config.toml
hidden_size = 640
num_key_value_heads = 10
hidden_act = "tanh_gelu"
attn_scale = 0.125
tie_word_embeddings = true
optimizer = "adam_atan2"
weight_decay = 0.89
warmup_steps = 216
decay_fraction = 0.7
max_seq_len = 512
doc_mask = false
train_tokens = 1182000000
MLP neurons of a small language model. Each row is named by its layer, matrix (down: output weights) and neuron, and shows model dimensions 48-175. Each number is 500 + 40 x the weight over its row's rms, rounded and kept within 0 to 999. Numbers have three digits each.
Before each neuron's rows is what it responds to, as a language model described it from the Wikipedia text at the highest values.

Description: Boundaries before new entries. Fires where a new row or clause starts: row-number digits at the start of wiki table rows (6., 8, 12), and commas, periods or headings just before a biography subject's name or pronoun.
L7.down1865:559532512505565466524533595455448471437610514481516474528495505601528559478432459495575527477443492510467443475521564540476463469477455497452482518499551457534489489473537502502502563509515565436504519474527557484502518436490504530495458540511534474470538503566508522483513506442471439507507510518453515401551514485496560516503468552500471575513508419488444381464488538580532497512499

Description: Relational prepositions after predicates. Prepositions completing a verb or adjective relation, such as known as, served by, similar to and distinct from, plus "other" after while/and; occasionally table cells.
L7.down873:442450472542533432519455482489520482453566532513495475511470564521498475516481500489463477521490456471496511417479483522475563507523475514533421560465470399494489459454457463493463502552483471524520492527517480507488529571527528548472542463458525449477473538502528512471508495460476422528541535476484484510505501460494485498456505519551505484506436550569595556516526500474480499471464

Description: Inside multiword proper names. Tokens inside multiword proper names of organizations, titles and places, as in National Register of Historic Places, Michigan Department of Natural Resources, Deep Rooted Tree.
L7.down1151:519487472432468523460471495496453484542447484486551547557456516467497498533481535546561475536502577422460507597494560566558484532471454524474508587505478557559469559493493568473555468456451507483490574474531500529498463471535471496507506436499553450413446473478493470534457552470507496504450514494490509515440490555483478557557527497403402478513529537409416575513431584529447470502546

Description: Role and agent words. Title or role nouns and participles that expect a following of or by phrase, such as Deputy Prime Minister, ed. (editor), designed, influenced; weaker on digits inside numbers and mid-word fragments.
L7.down2174:451539470561469548401466571478559454488569561496532478517515481476482463430497518502481533450463459538500537524452515481437551511466563486525470506558443475554500542512493529535533496495522551445485484434517570454459526418446539460499492525471443457554504506539496454471577487462462549510523531579550494535420544504515509437486463447503482492482560498455472511576518449482491540548535

Description: Section heading words. Word pieces finishing or continuing a Wikipedia section heading or table label right after a line break or ==, such as history, ography, statistics, media.
L7.down1828:514487513489536402546494533532517508479496514518448520503503474509399408505492476471466469491500524493485533556481508490531451492582493487517543473555482490518512483535520539444546485505427515450465516565519513538615517462536516469523478496585482432451464558509470533491528435584475450546483454565511500491514449438486530488542552509516440529508470572492494554403454496476447509493526

Description: Possessives after prepositions. Possessive his/her or 's right after a preposition, as in "on his return" or "at his funeral"; also position words like first, bottom, top.
L7.down2306:570466452489516489481513506457531459512559517445490440509462588545440412560488614517484428518504492477562474540416466483454424485446521475495529497517484424521510482471506470515488557553475473474550502506441503487529528543486513502494565513478543465476520488548551515527489472536498458428445478503440464510416484489533509519485497479511485517468475487596521551433494473531499548449439

Description: Title words after "and". Content words inside proper names and titles, mostly the word after "and" in ministry, department and book names, such as Technology, Youth, Computer.
L5.down580:507474518472557530476469572494461580532457500513550492523502437452556526480539486463519534489481543478532417506510496503515480520504479496461578533575465482520514531475515504431544465484533538574469455473496507497507484445491477524464450532449519516522482562501491534527525469546520502490464565509493477527446511513514513477485508558448477588499486563497487502514527571510461493508500

Description: Continuation after initial H. Word pieces that directly follow a word-initial H or h split off as its own token, such as H-our, H-ome, H-ouse, H-1 and H-ad, plus weaker scattered tokens.
L5.down1674:560594520498461513450501448469534511557489548470499428521536501550482490479569500535484493472482522483466519508421556468575481539537505526495450535462559501513443534498499481475386494428501517526539518490474538444511537490433486489461409545491362539478495557481456512538521531539472482520506532432514472546526530505545497438518444444531480547477529503515512481522473590514499535507505

Description: Word and phrase completions. Tokens that finish a word or fixed phrase: final word pieces (Fen-t-imans, Cov-ent-ry, perip-her-al) or second words (over time, following day, one of).
L3.down177:507437461500507523508454538490476527528430490517528458563452463503499442542462463515515547455573478528545531459515537484502507486450557545500468524480480490438523558553479444479502548491490555551498524526448479527487530593522504532526491538496480522525570524539564535498508532514508523521510508497461568480452489470466522518436548507526500490480521511528454508458503519527471573507529

Description: Inside proper-name phrases. Word-final suffix pieces and linking words (and, of, for) inside multiword titles of organizations, laws, offices and headings, as in Behavior-al Sciences, Employ-ees' Retirement, Institute for.
L3.down249:535494446487536515560348542551487486522511473506466501474506488503420442518504482490513506493467544518494540558493509520566506524539483503499488457518520495462495555463410516445532512534493583507464463455517428484518462476493504506579500386485468571445495516476495543500489506589425487492588523549515553526497511551570482491518473452597519547535466478471416564462521475425537535442520

Description: Noun phrase endings. The last token of a noun or noun phrase, a head noun or closing word piece, often followed by of/in/and, e.g., brigadier general, presidential powers, spring-board.
L5.down551:501494496520473491455472478484432522439521513544485547478569496459506485495540611471450509512540578450466523467410525445446507566484554469489509490526403463489516479536477598490565538530512521465480434529504498516454550510505518527438515539481485499479484495486505465502490521519485505489534424450460471580505544454585494456531542483522516442569487506514508534494476461480579502480447

Description: Word-final subword pieces. Final piece of a word split into several tokens, often names or years in tables and lists, e.g. reven-ge, Princ-eton, 202-5.
L5.down1682:573453581482561526426491470446538567512523471462521510455502501499459470567468534570552547430487552470502488476546478532463479540583570477505508434518542515525488450450543538530460535513517448461499478525495535452489498485477434472501543505472514492499513484408511469551523531467507517504510472545478535476529589507453489503487572504580521478460518496512520518485528447555492511554448

Description: Table cells and word pieces. Tokens inside wiki table rows and lists, such as pipes, digits, and an opening parenthesis before an abbreviation ("United States (RIAA)"), plus mid-word pieces ("Comput|ers", "Apoc|aly|ptica").
L3.down2156:521502600490561516477488503515502487461469490582510522431512488509503505532530501517544535501538532551511492523483457400467455563481525593507481508525420470512443398526373491453532479489500483536467476542508459446576474546473489449516494550489490527468577541547468502453526578562490527546470483559459485455486493560518491531497491466576512502491552587474401541521478499464469509372534

Description: Person role nouns. Nouns and final word pieces naming a person's job or role, such as director, pianist, supervisor, scholar, professor, often before a name or "of".
L3.down2439:513481483444444567541515452533408546490404539469496492532440544578477478544490548503511501527500529545434480485447466491493556504478516474500464479468536505509467516477481508512442487496497567474507531534551571462494467518549511457470512520517521467404417547492523503494534561435480475528568499446504541498605462470453497480477484500416419518481460520431582505520461497492486513527450

Description: Membership/location prepositions. Prepositions after verbs of inclusion, membership or placement, such as included on/in, under the name, among, one of; sometimes word-start pieces like Under, in.
L3.down1105:509546498520498568514573514456466498533450513481492449517592519469499513468470588448480473478544466529471527517417527474437523524503505538512427612532489465505498513456498483463473547513501455506529504539480475551464497483512496518571588385545625488539490530427504511510524495555466469573498491518485501481464529462494505484544565514531556567514528509530516544536541466558495432458473

Description: Early word-piece fragments. Second or middle word pieces right after a short first piece, often after capital H, as in H-ome, H-old-ing, r-all-ied, St-rat-ocaster.
L3.down1562:456446500519479558517486559423487445478479459560418583505487461508393412546509483476514542460491494533507511454574588491410476519526509565499468433590482532449490529481413437473508491474523506492453505498420472527540503552495500512519476500531466436509496551483416440517466502580500497439493478540465548485482509556518512512521519518559580561540480541499399492516534472557527542547485

Description: Violent or disaster event nouns. Word-final pieces that complete nouns for harmful events such as explosion, epidemic, disaster, incident, collision and assassination, plus other word endings.
L3.down662:518455536492474504547460517551539505560537453553560408460481557505514507500506474513508478567484488462472503500538461582527434549481449558486540515517522521504497445516471536542563525551478500512466519489463445449527498552453464466453531451538501447502500449470619558488540465475543517471483575495517583473545507473515499540487496488567512454595510426529426503522500533524480552493478

Description: Mid-word continuation pieces. Word pieces that continue a word after its first fragment (Red-iff, Under Rest-oration, rede-velop-ed), plus the word right after verbs like granted, filed, held.
L5.down1108:543535477466508486552506447507521510477553433479489471500464503428545489474503469463488486501541532457452550466588502506431536443528518475520477490530508434555511557579475500521551453485461404471523466465509468513478531488498517486534497467532544502495516536518557513499507476483451488554454459480489390518462470474515505550467589477484500444550482499463578478499343504515572438480523

Description: Mid-word subword fragments. Short word-internal pieces, mostly in rare names and technical terms, such as leuk-ot-rienes, Actin-ob-acteria, Ilai-y-araaja, ev-ac-uated.
L7.down710:461482535579581527511550513407574467522517530480502512534490551433517520532503545472515453399547553527521422462512547566492488464530513510547512482487501556523484587509465501426498537478523483479480543552530488578498538392510395469491487482571564521475534518475510503546465476586474458481531483528455533447495518554553498528539535559456474517460453524505476527492489485510519487528501

Description: Mid-word name continuations. Word pieces that continue or finish a word already started, mostly in names in tables and lists: Mjønd-al-en, Kempt-on, Drag-ons, elect-rons.
L3.down53:482451434518458522435532415492507483486501458435431500438492524454540535482473540464496469524531467542450540516514522466534511512525515506479529508488446500502544573503520491449498468529530517490560495543521475519568501499429503552449432464448532509505496512522465509510489515470462528505492531554556494587441557571501501404475435505499530570521469484526572454534554461513499479526512

Description: Row and entry starts. Whitespace, newline or punctuation tokens opening a new table row or dash-led list line, usually before a number, e.g. "| 18 September", "- Height:".
L3.down991:517542449523548557438484507413437512507538476586438531445525472502528534527488486550430563495444448551522539550494539474535549420418507499501511552426509554496479579595482491524448488474548463516500445591511432511483488527492540450497477525531472561423525495486483533512548497461389520581544546495473491460545427503478496487496536466481536575498469539577520500494531545513492500573467

Description: Word-initial capital letters. Single capital-letter tokens that start a split name or word, often a surname opening a paragraph or inside an acronym, such as M(urphy), B(rown), P(TF).
L7.down1875:516471519506561459534500535459487482451526572512463452479480542510495516519524467459563537453484472507444479530477500498526520484506527576496455485493511509471545519456490399537458476474428439492489503489487434493535453499451497523510508502562515505515517487499467459525505508505480465463480478559488529578529560506496490476505461514510415500494491473469554511538495431522578544509394

Description: Second word-piece fragments. Short vowel-led subword pieces in second position of multi-token words, often names, e.g. Is-ab-ella, J-ac-obs, m-os-que, N-ap-oleon, ev-ac-uated.
L5.down1595:457478472398494522541402489458472485527433503523563474490536486449581453444512512544501569518480565542564460522518540513542541447488432501472523470561484500498460461494478460489517473488565518519481584498473498490538470483508536480540504503466546511483529527466498484527504445554578499454472495497569527512482474540524515505419457501526507526526480554427489485508495509472524517543527

Description: Music genre word endings. Word-final pieces naming a music genre, especially hop in hip hop, pop and gosp-el; weaker on other word completions like Zool-og-y and Cart-oon.
L5.down1613:465511428520516497531488476504464452516482545528463458522574524535466519546501469522570468598499476520464535537511503467488464462513531470474548485492509519437436478585466590528532442515466532492504497493468511444488571521486519518522524550439545513499463566502503506451548435464520520523534483444528478470496530474479493503472518412547454514503568485510530486472480511462532545580507

Description: Mid-word name pieces. Second or inner subword pieces of split words, mostly proper names in tables and lists, e.g. De-ak-in, Co-ah-uila, Tre-as-ury, and occasional " of" in organization names.
L3.down1399:383530497529402493454479480496526503535489506528476517454540480486490482543532512455461467564463525473464543532559482514548571431497489436490520491549486489487451444506434437436535539478520529544393494470430483502506544509429459551489408559416521453466523433560503454459510399538502502513431525518544518503531536524495482563572487485556465460473497449539440515607492570484545485504568

Description: Early word-piece continuations. The second piece of a word split after a short first piece, mostly names beginning with M or H, like M-c-Carthy, M-j-øndalen, M-ist-y.
L3.down254:626463516548616436469535496502477514474564516537531543459552478485520502473505507421466486492434519519469477491538465477399494495521490525501482508567531489476591557520477506491403558501494478520474438507515446510449488490540421545469508502490573564469550519574551500422544530495486531551500476457478477579473556532500518519496535542516482509498454456496512498516605476433515477498550

Description: Mid-word continuation fragments. Second or later sub-word pieces inside a split word, as in se-g-mented, bee-ch, Le-ap, Whate-ver, plus colons after list field labels.
L5.down376:467514568531425522447394546470546544532611434492530471579459413540519459517572446532457579465515507504496451445494508539500446482557529473507458513521547505517488526493510474488515447438453613491482443503464511499531511528454524549467510493481417483500493580472499500488385529483547459482455535499512418480474472556491491482550496495521543409532465509557519496494466478545535469529488

Description: Mid-name word pieces. Word pieces inside proper names, mostly the second piece of a surname, code or model name in lists and tables, e.g. L-ú-cia, Del-í-s, Lap-id.
L5.down1898:501515547427447481484524486538489494513461486487551472438479524524604465538507526443502488546472501570572483556503529546443450458657448509483524532454538431449540450461453493490469521569453438429441508494472467532539456447520494521512519459589501534476459471436413515576493511493502468464495499491529499479502432494495506511475566504500509462448526513533554530519503525485466461488476

Description: Row and sentence endings. Ends of table rows, marked by the pipe-newline token in sports, election and data tables, plus sentence-final periods, semicolons and the last digits of numbers or years, such as 199'3' and 202'1'.
L3.down216:541496467539510485522465456517517495422508566464490531531457498448477482533512450427564493518515419425458496450465499486497515485571511507541503498525466532499510510503499511486496513463478503536478575462467586506464505495479435491532448490480583453478458458501523547491486468520511497483515512477545520504485474474519537410473495492525533523496529531477461498536468526528377446572483

Description: Mid-word name fragments. Word-internal pieces inside uncommon proper names, often in tables or lists, e.g. Spie-g-el, Sver-ig-etopplistan, Ville-g-as; also decimal points and score digits.
L7.down1918:491486500437508524400577541439557418479477478431542456491527537495485521518441529502509528487548459521510527497534534503495534494509543497502527479516482494517477501456491512541465503522553458489490496456508472464527564410504528564568440550552440483470428480477494536482496471541531430515522421575492537497530461549543504590505511504459444529551555490501496480524480459453537512475520

Description: Start of structural elements. First token after wiki markup in headings, table cells, and infobox lists, e.g. 2 in ===2010s===, People, Mean.
L5.down2000:486472468543513549461545417477482423575491517514496450476590521458534535529507486430475490486523481518488457527465499543506563491494512543525491512408490518498512503522487475498463499605544510487420468518491567516530525468509497501467451554490524556490555541506380477498498505516488560417541564589495471496547434469464516547469488488545440469481548559474532532476427490515476428592501

Description: Fixed-phrase completions. Final pieces of set names, titles and phrases, e.g. Big Hits, Album of the Year, alternative rock, Corps of Engineers, Group A, Game 4.
L7.down1284:472579497540523543546553505535538465487478529549519498472510456410514457468503531497467474532555559503460468501496493499487451488504544482527493452576496534446449486516450503528511512475400444465511490511426525465458546640461529538549519522552516555501497581455551524533519515567478451482527535447528521598467497505490492429527538454432456525467503511542458499512470423503513463462530